config.yaml
head_dim: 32
norm_eps: 1e-05
init_std_o: 0.0346
lr: 0.00619
warmup_steps: 210
schedule: "wsd"
decay_fraction: 1.0
decay_shape: "linear"
final_lr_fraction: 0.0
dataset: "wikipedia_en"
MLP neurons of a small language model. Each row is named by its layer, matrix (down: output weights) and neuron, and shows model dimensions 149-297. Each number is 128 + 24 x the weight over its row's rms, rounded and kept within 0 to 255. Numbers have three digits each.
A block is one neuron, or neurons of one layer that tend to fire together. After each block is what it responds to, as a language model described it from the Wikipedia text at the highest values.

L6.down22:124154118135120096106119138174100089127123111135125126099084168103123165115118105105130093143147144127113134115095138124148111128128121174128084162140140120105143135174154093146129143169139160134149115163093147119100107119158123135154128142109142132097115130147147118088132127152119120121123078131135094108063127092178124122095109137143118133149111117110145073101114193132123133139126111103106150114099152138113111167099151164115110109139160141158
L6.down74:130136136147114145145130141126144141134138098106135107137120149109130146166113145086134101126130109099144118180166098110109129163110126108143154117048167145126103134112123111133144103136112149144106083113045125179148099167135138141143107116142122157121122155148152129091158091139124105132155101115119126128140137135142134147102113093146142114123094146145125120152138118134125153113139113091117135150129107146078162087131123116174128127108140113115
L6.down111:147108149135138132123169140137192137123153095160179142194126124111119150135124144121108149182159142087111128086143119099096095095122109147172080177135116093130137155109098099067130126137116154111148069140123094099087129086133137157152086100093143120128171157086129132166139111150099136122120124157135147118118181112162123125122133134101141139147118118144125103117136120141143106140121115128086095133117128168097127135110143093121120108115150144138
L6.down119:158162080124154115177106123125146092113159149165147121117158160101121127168110131114124124156166139130130101096145099111120148123153119091137139127143158112108076139144117080118116128168107119076103110119130157125116171090148110160118106096101129098155099105102063144105169171127130119123124156107131110115132119097121123126134163132139117092157090137095132102114135171160147142148142161136158123113145125136108150137139172063143154114146113086153
L6.down460:137120098125101105144128103113128072126177108138167142112136104124148148136078094132110118111136114105131143149113108107069128113143154161170123129131103136145093126144083111105102121115102127165154136125100103227139118117141143132094132101097127133117160094132151142152141125085127124108105134089147107146124115115129102145125095145145121151108113178135125136124145080111144093122131136100127114118112155124091116111115114145111183096153170124115
L6.down549:102150080145152112122172147155165117074117141127135104138144130149158179151157105119124139139143123106134146141124115074127085155168145097146039108127130124084110121116146138113138126119120146130126113134088133090135133141131132137122129102092123158128100124109137165083116109115133110121086134150131102143111125137159146100109132122110133145163125137176136188104135123100135133144152137102150123140125154116148088119115130170139154103111151161091
L6.down1103:123148130142100150155121107144149129116162106130134151130107147142141123190127123116152052141120128129146111170121069125100139124137137102135093149140126135113111154139155117129100120123137145093114125109105073180148150090152131143141116137109121108105117115126127116149099142116139141131095148131113099114106118119171083148145116107104155128145076133149100107124146145091155103110106117112117114113136100128089134193146140137147110124119058135130
L6.down1343:139128075097071123092106147120144158159160152099157083158119151104073096135131123122118136124096090149131136169136114137077091131158148088146137128174132141151091116138144114129143120136128104133125093118102157187104129135091168153189145112190103114089144143149122088139107131121105119150124163097122170172162122123102131117143173128117084097165134163168119137117162136145126115139119099117090116130179100135121127147129139171136128137091117115096
L6.down1597:132109125103149163146157110091120108156122131117143117148108152155157162144129127122118113148115128066083077099115116117110089096148142127145160139136156089182151165140098098143120152129129079108142154142145161118138129121136120137097103107133142093158141142139119116142082115153177144154120098160114144145170133110136142142114157136157110111129097112142128135167102156133142138074147129140063118168113150131095141114111161104121076137146092128099
L6.down2150:124155092142115116132141134136154126092160144104139129151094111156129189128157150083103113102163110109127147137128141109115117160129133106144045128125140142113138158110130100108168135117165176136109110117167163170095126140116120114113113117109124130130146104134108172157093103149153116150116139123097121156129138148221141112149125102109114151129091130161165096089160127097187100092124114099095151142127141128098131138166138100141116099134103099148
L6.down2193:136112139164121124139156096134163114144168135116140094112140096130130176141150136106139106158140129185145121107182135104163155118101101103150051146128114139173165096117097091098088113131172138126153112110156116085140113131105089120127102127094112115107141083147121090125105093154100120151138130133098115134097123168175128114162113117117115139113091150155125175154141148148144110140124172106108122118154122133139087123104142102126131144132129102148
L6.down2235:124124099138148121124159104147150147125124125110120084118133104142163124171111152131143131102127138151139154152125142130139102114134112126173054155103078111104144153119154137123155124141099118122141125108161131137081103124111155137146125069134115127126164096112138118136154106169144132086098133145121096126128115142197133123136129099127167141096093133100097111125118106096106147139119135171121128147134138136158121116117115117132124111129109134147
L6.down2252:146152108127131145106149098136149128150134160140113077098130114131105129151115113112092109134085053125157109145125108137085099156125121116179137136165155188087110116123127084144127139139135132134154148111129164230137135111115129116114116118112170097119131124138102132112168115126077150130132118140105156178110098116078143162149118136097112094133157165117122130110136135131150131113137138088106116156124161185085106155147108148098159076103125140125
L6.down2508:106069108130146113175165131144143106139128114103098158145134148128102159159126111133119141093140097128118161135141110137167125090132138094154150176085103106099098159186154097134163134138154140152139127119082173101124125128119101104114110149110125123123177148146138168101091136122126104130125139159107141129126168178138144124094091116146113145092131128104087156148112114139126158113104150181105158099141136126112088097124105144122113137097144137132
L6.down2561:126119102133117163118129108138141109120131159125140101095143125140084124099117152129109125106135126094148082132132119180116088105147120109116102100169188172115106092139142176171158100116159145151084139101164071153139134157124147125161117136103149122137118107130146110135147109118120159137141120100140134155157145151164169135118146133151128086112088151103122081122139121094134109107123108129118089110126116165106135079158095169137158095106090109097
L6.down2629:165129120109122159115124138093116132109130139132167113128146102132100154146141133149094136138106121122125128167168159096177112151159122110139045110114165106086099093155126090107142116114144194125163102112130146079119096129137105139132094129114120114127108115095146108070111110138137137133139148157117135149148135145222153183122138104131109160126111136139096109123149115110124156159086118141090130128109123103122135154117126139118084085097129128096
Description: Newlines closing list items or paragraphs and pipes opening table rows; also capital first letters of names after "de" or a first name, e.g. L(ucha), L.

L5.down449:127123148140158114155109182129181164104121139107125140145108131149110132162076133143097110112133151112150124132129092177092097137142152094147122100161142132134129116148126140128166114120104125136173161143112109119137163093143070147150129151161130120120128098146121127130111155125165148129117099131105156134154107128156166096164126175134098154118137125134098109157083128131136122129171133121095110136161144152150097143125119149120133134102046136118
L5.down1653:125102160094114151138130147133156130107126139098123122146141139080161167145110110118116087116143157130099134125137125107112122119133141172099152089128210126156097117087102144119104107100175158089150144192145112083137149102157122107116097152109136096120187149116117137116135168154167079121120141145086169122151121115118121148112088149153085176143079154147105119142115069132140113156119131138141126145137140100123143138105152110157079132135108100101
L5.down2003:152124117144112172145091108131178130147137199130092117114104115114106126093143128150133109152127142143086125149154116166117113135143169085129117144127125101127112137141157104084164116129152154154155125137121192074109129108140091121133076124104144123123150118132171122118114140144134138123157117092076108120163077140125121115114084082127133158117139160123151071151076132093124152081117113136094114166126177141129136139137091154126144101146124149097
L5.down2455:133127146171094138157091098152171165114162096093126133118082127120164118133134161148127147115108096123115129160164155143131128123130120169124117105087101106104135120137097106136098147173124112139164130117159123100108151117149124115142129101087162138142157116127122142140127150123167176180129137157099148147110141115100149170126173159163091160079091088136086144139139131119111093102111118132148087135151163114150123155180083157156131100130114129159
Description: Closing equals signs (==, ===) that end wiki section headings such as Early life, History or Discography, plus line breaks after article titles.

L3.down1344:105133134161141128122137165123131175125108125130113117143150146133133058113126118191131125094156113147115114140115121185136110145101160136109255148110088145108107151148142139159134121139094108130088161108130141092097132125123134135124116121174132136114126114206138129102125130139134153123138136119125147103127126116031131107127143159137179140151160134080116120139144109108129104109129124100124139146141105131152116120144095124115134121121137128130
Description: Line breaks that close a paragraph, list item or table row (often before a == heading), plus sentence-final periods and leading table pipes.

L3.down2281:170111147110110142124150122144133127109146155132108111101177107107106120142134119140139101122123083143118147115146082107112119123132121132148126113138105116168153137122165107120136130117163108110171118090098112115120104127132152128158148122148139167140113121101113128131120153124143120129145129101131086150154151123132126152127108096092137120124153194124113107121107116167104057135123110123126160136112157154122134150107166122160124085134147146088
Description: Fires on a sentence's main verb, often a word piece, right after its subject or an auxiliary, in narrative and history text: dissolve, disappears, survived, discovered.

L6.down40:150132144167113162144147104142120133148166133136094085133093145157153122138127151118127100148137095150109122113147164123176112153134132117117093148121144157078114095146096101101119123127145137072104139116132150091098117161150089127169130111138148142114138134112155108151147110120146107150104146140178139173107089146151144147113097099117148157136094151145103111109153140143129152152110149149155107139114147153135152108140131116137129111120111138126
L6.down42:138130155105074159093148091134124103083168119110101175141057167094114110110100147147093129152126130089102131132153187121173127132118149143140081121124153132091134135132128156132102113130130134093155102087141116088143118161110082115120102121133138100112111138135164074100123113147160130104132124143138125117106068119113136160121192137134109092128134110129127174111145118149141135138147117135151106117116106108112069145192128160154128096109142154111
L6.down127:124117146080157112095104124127137148151125116107104105134122088164128133131150182104151142113132100134112164164117122165179107136144141137131157144123092164122124136128120141098113133117118116101121137127140116078120072148166121147142126138090138123120090189132114121128129139163110127117118120159146153128153111125112097128092168164123101109130122135087091140099110102131068132156131146133173123161107129151151124135138107132133125127124108157131
L6.down524:184128155121156122125133109139132153082180128124132127082163097126119143125086127178106090097134123111121139161121131143169135138125127119118141126145133162141141106152092140119113124096152114134143117142180144052116149125135097147119113166098134149162157107104134145081148148113187071140103137140120157113148134124127145100131098200130107169106113103102109127160140138137111089115111124132147123124152126133129108106135109117137127112093116151121
L6.down583:109147134119141107166154122119106110117126134121074151129101135100106149113115157132101152133120118151120157126143170121151160108160152160117136126129157136163125152132177145167121121130143117127159090123111131096130105119125100122118101131093162116125146114131154123131147125088159086134110154141140150109105121136081098136153138196135154081116134119118097153165126149144163102126127124123110139120125133130136127108159121209127160106125115142138
L6.down717:114080115147101135125149145102130140117096141149152153109137123138152149159104083164130108136121068111122149144078174091147127126114133097181140092115093151122139123114152133105108116128146088110141111117105120147120155155106155106107147080109117120103118117122137157115093137125134081133195095138145135133089120100150118155157135068126101126171115159092162157106137120124098133162167118132123106110087129137133123096087140097098152130146159138116
L6.down831:118124141150162115112074134165134099114111166117095121166128119175148136167143116123121179125179095133121155139155118102110093104139154136080133181135090182149146129138147100127120165113107121115105144093130113105129134130101131117134144139143180137125111102140143164101094134142103086177137136134119124136112136175138138159097097165123118113140097114101137140129090146101147122153141153138121137185129119143117115101165150109144149108133107118145
L6.down916:109123123152176170127151111147145112120171138095143121136085145194118107169167137142137161118134151149136134184128120094111109114122121128086107116099148101129165121069142136102171135137106129102161174109132119080124159117122079119150121105128140136114157145097165134115135179135153134109123178134117120156137102124095132119134128123130122143139152126129103166151099143140126120161144101158090156138119132118127142129144111109133090153081127145132
L6.down1054:093073097151113115162146125130167149101107123088162108128174088101129121147123161146165124128143109161125123121096186157133140154108133131164155164106117125113108140097120105115146100158136113148152084147108156125096115166119080141142083125112087135133147139139151106104138108148101111114138121134176102106090121138103112144131111112154146126134088132100120163105171100143102165124102148134151123104098141099163144096120103101056116119124149092152
L6.down1110:115106144154144125123189128154113106115121109118142119114093105143170109115130158089161124145135085111117100127114116143166103132135138140204122162130113115119175155124130141102111130173144128137142124124146169076113098155112152127151130137090159147146125196131140139118153132101123084114149126149136107121100105145108124158122136134147110181140143177091111158088116119106140134088126102155167108142130116151199138059167105049116157102102177108114
L6.down1255:165139166083134120112097178143116124117093099127114165114110140133164132118126133140122142117133158110120132125145111100131111131118146162098136124136145153128120151093139150080112125106140151108145090118087081119116122136138088116129159169161134122115104141115171151169124151120155150127151119113128114161167116118131162154093153127148115121132154145121103105108123090154117141111104103148125132114133168154125101114115118160129115129153188118138
L6.down1361:149118148127109146091115098142149131113152124115078124165079126146120154166121136082122128137091090119090110135121132139105087086137129081114104084134156125100161152195134139112126132107122197097167163091135089150126114108145091095143139151076159112144145144138131118145113137135121101149134114097104136151115101137130153097155145123123136112121152136134115148150150110140125125121123098102135117152130150158107082105164132177136154073164147150105
L6.down1622:124140152095093115126130115149136096139143132128085134092083136143144130140106147125103141117112079102112151125141127118182109143135109125112152102140151098136150130151103162147118168115141128119142133110163111090105116138144147106160125139108164153151115157108103116172138095141111097126114149163135158117132143148118164102103156126106126082128143140107117106110149137123125101137130163120114083121165116159132113130166143149153149111105073193107
L6.down1725:137153140098118152138115139126078127099135135123100142122097140154160129154124115127094148132124136134143153142123096111122112117120103107114109092124118095138176168163123148138145119136144118111170166124160101069153145089114107110150154135123155124124135125088104121134122134103134138115123182141112144144156089099134172147145128143148143134128162163098097147142116162079149087150146094143123067142166144144112123132187123179147100148107090188109
L6.down1889:135112108144151112139107093133144123115121126135087088197125112122216160156142134136114157140157104129097126185145150124142106105109151141110161132101124116137141148089134131111079118110141153109113145091143124087090112144146139110153115114132095106165117134147093136114114148139078116131139114127116111112108100111112128137140105141110106153127110120154100150158115094140071076109125112180134166141143129119160132139123121121181105138159127142130
L6.down2603:127148093167162087125112116146130120117170117149132142081159161135115188137158126126136187169129141119126121129124115111133130114139146130081113118158160156147128152070169110113100079128161100138133142128094120146105138120100104121156138120133162141128103112134109156122129143135082119147122110079146102129155119133133133095150129125102100139125131116103164130117146195143135039118138110164125083153115131090155126125122130142118140160154141132122
Description: Fires on the main verb, or its first piece, right after to, a modal, or a subject, e.g. "to commit", "would facilit-", "can prove".

L6.down374:115140132086161129123123146126123122110095114143150076141086135149133114114154151116119147149105115144140163136169108069107156118099113117148144138124164105099136159122107089095128148166170110144167175122126145092146091145118110159116135088118139103146119110117139120117112125130125141148124138097159115137092135121125105140139105158118078138135133141157133132138134134138144149084128138174104089151140151108087158095112111157127124157117183099093
L6.down401:107173092149136102147118104097126155132156117100085152157106093124157144122123110129119134131107139156163139148130097139138152144143141106100108156110133143124136121147124112133139123122161132115169128127175133109102099110128093119177119107114139153092130155172146176136110131127115133130126120149117114087136103155148101142166093142141109188100132116160141128120157129113137083106118100123143133132153127156136124127086118118132078137105155139144
L6.down421:101139124146078110130137136113097117154170116116205108165139106137136123149119150068128146115148085121110156110132115093114145171122094092121167180132153106176123131138149137140138160151143133111137104113131109140136114154121127120153093124141166120077103112111149128108148135095148079103114151100066147159154146114138121127124144117129125110117128152120119125140144137069098143095120160115132134123088183122166056094102098101108122148152119136093
L6.down443:120167109144104104155152080143155134158125119161126111117099105107128095120158107088111131135170083143118149124137123151161106118132137146132115132130143150095136136128197162166156143133095106157134139119160136115135138115106114111162163090113081106156128107155137113132187133138165158119131075100118110144090146085129121155143078121126102091154135131097140100144107116168176094154127139157100145121126102134109092114163125130083153103107156135136
L6.down510:166108095061109172088147126094126152096133127080099093127185149174121149101118150160122170123134114131151088146119156110133080137126095134119118141101124167121094139143128111138125129120104138123132124118151105153113096087146143142099136095128119168150094122130104147095158146120100124093205153127116107133129132171132092080156125136110142116103107094114173154119123100140144133156088128109125121123094114130135095135156119145151127098106081105121
L6.down693:139147111169164132132136134185111111124127192135156100135094105138160133099105150133128078164144111105135090110161115151099123170106124176160123118098105124113191113123086127185109120139096125182128100091148135082127107128106091110136088142142103136123115152150140124132153122147144123100110142139122069163107112093112134155154098110147111157065129136133128170136129112157119165121101142120087093105156172067123165139110159091113107137157145112156
L6.down792:108132134179106096098110071120128118129141115149125091111158118140136127136131089115115129092114095124116139156111105118141112094123145116082153131140118191097144136153137092140133165119123105116157074127110109116100114149128113160156155107158129096188152118157100146106119125127154103141149111146098141107150126138125160113184144150097096147133144152121150075166147124140136089140150122122154121095125119135118100076100154116089128128147165116108
L6.down797:132171171103111143164147141155112105144152170097142143165110135163142118142149092091141108156118142141141169131110136144126156078134175156088095114160093138100159107104144151157114127071164145109120121112102130120145082149102083108124132142115162143143145126116110145122125091131118112115095111077091095152120153107139188122123151132109101119115152115107160152124126157132118142157158114128104138098105102138112099113128089114160115139085193128126
L6.down1192:176127097132133102133123083105161114139140187153125121119103099174102098146099161154092136146146116194113159133139139157124135109118123114151145119112095114142153125141112125122150113153166101166134145120169145109113086134147117115102150137101057153112128117132132105145114069134125136121132165101114087131128151125105142090143117107145110136125111161174129096095091103137133153089124110105121133140132098136113105139097128154134148129147094097157
L6.down1302:138124124127117119133094151102107155151111140148093118110089149184159150090133130147098109090097114112139164106132112133129137148123138128111115115119116133143123124107125147157124047116128133143139110130121174109078139101153101091075107143117181158116152120105136120100092159137116128149130127118104136163112109078101135142105165147144142148114109123174126130115177156135102103119125087104090110136106144149169130154106148143096117110114138094105
L6.down1331:136135116149147157112128134164131145133164150162144123099143130161151168142148095076119118121133124149095125161089117137141119162151122100128125123127127152129146101114126169105094072159146126135150114144139136106106144109120132133102138095147126128113117153157069102132109124114127148140143159121119138132128129113110156125145149129111141137125125120120124161117135152137147137115139071143109136101118102105125083144122147121078136143129116110132
L6.down1691:177163106113141143168139169152156098132138110095153165114137134109139159093102168148127095158104146134119144143106141108128125155153126155110100127102128076137152131115125112130088067117116106125101097133102128121111128152159117122127146123169156095126125139158102073136100133113159163124146133101144147130164120144126101137084145128127146118144096127146129116140141137124106127122105134142134133134109081127148093112129134110147135098153114141159
L6.down1780:128159152182113157124148127141106123127168146100086115127182132151111093103159128136133114122125155150140141119162124151107123137141150137141099120098170143122110166038083106095087146112131124081173101175155113094113126126112082125157107129104177152120102157178097126136135157142117150129162089141132087120110104123144130126134098156141081143122143131138100105107136121153112145142141134157134096139133168109161153146143118119088098108116147138145
L6.down1989:131139124108114116112091107103154156138113147168155130156108121112166159109116117094142147149158120127139089116138181115123116112159128110100101137145129095116135114137164126090170143174095147112126113092160081165113170139123131111131140143118140108165112138102137103165131143097124130142138107128145120097155131144159120151093103137136103137128123167163155078152163144084101135122169101143120104117168121136107099094089107091078092107130111127122
L6.down2390:103109108118087109109138098111129095175118166107124073117130109148135173128082149132123153107154133133094086135158094127143087174112137118101168090111143128149108126125092109111150116137141105101114137128172118166146148140164102167100140144105121106111144101114132153117152116133121124087104160123152082170167106083160133122165147130156139160115118181123099101140116129130140152084116101093135111171117159113102109140119136103098093110143101108148
L6.down2574:098129136138157110163138101141136140092138113087167101117119126146111140157114118139129101122142151133108144156122142112124113103182170129153150118146173147130107115134183176128153119138140125164132138134133113149161160145131099137136151131173074097153123107097154121157101154106121136101118094124114113082130111170119120155134146119088128172113130111126106124141072112115135101147116117120108141108115105123168101072151091151116168105110132140155
Description: Closing == or === markers that end Wikipedia section headings such as "==See also==" and "=== Elections ===", plus newlines ending short header lines and table separator rows.

L3.down1634:144149141143118118109127156127170161137148182101144132154178137127123101163074111126095110162107193141130109152106136143147158161149149156154165104118100120109142117121115096108115130123129145139142095116122143089156110104109088136103141112111173144076134141163081150127155173153104128104149127161152175120140123092064125143152117168166149157143147142142106069130118147124100149143135118107094059162149139106152111174145131124094117116135107133107
Description: The closing == or === marks that end a Wikipedia section heading, as in ==History==, == Background ==, ===Warped Tour 2012===.

L5.down856:123140119159167123133133134148121106136087130166150076118111124105149123149143144130135142166139099103119142125122160095104107112128140107143104119113129107172118119112188122120111131132147131135123137083119145115126151132164159117119109132067129120107130130124151117141112129082102172154168140090144120129118115152141131168132123090128148098142148096120095119114136115121111115161159163130206160112140100115103179100139143133159139163133156146094
L5.down909:168118148148124078138143106152129162136117146099131110102189147114192125117139122097115122113168078123136153151112134096152112114098134121143144134136157140116144097108176117103125099087105161119115112093157144115135119151137135130128096150114122147130046157143147124154169114126120128112170132092144113142105100093170093111099173145107116082137106135131137100084167146101078142121104098112159124138100120131165140088089126107123152137119135057133
L5.down1723:127079123126137088113103109154165131120106113109138123150125072115170111095126127165123150110116063112098138117139176150144102109115141153117106126113116100155098131132178152116088078108139139119130141103129126083111143128127132117125113135141105132160105136104137136135090125136086113117128130110128143095149102150127149123129136158114114106124117099147153166130166115132132134127111109169095118145095132153154114088143144142140115100115176115082
L5.down1979:111101129124149114132184097169130106127097122129175154133125113144140132157149106102145142123146119122127121098146120133129121142104151146169106140154130087142114139169116121114108129142085119124148112169146143142129115084136089125099135180119123140140131173090149155162131133176095139099104127114151083089119109149117120132159120094139148112101110110146152171146154146152112152113125141120122155137099119098128167090100094177115104118156103097110
Description: Main verbs (or their final word piece) that follow a subject, to, or a modal and take an object or clause, as in asserts, convinces, sells.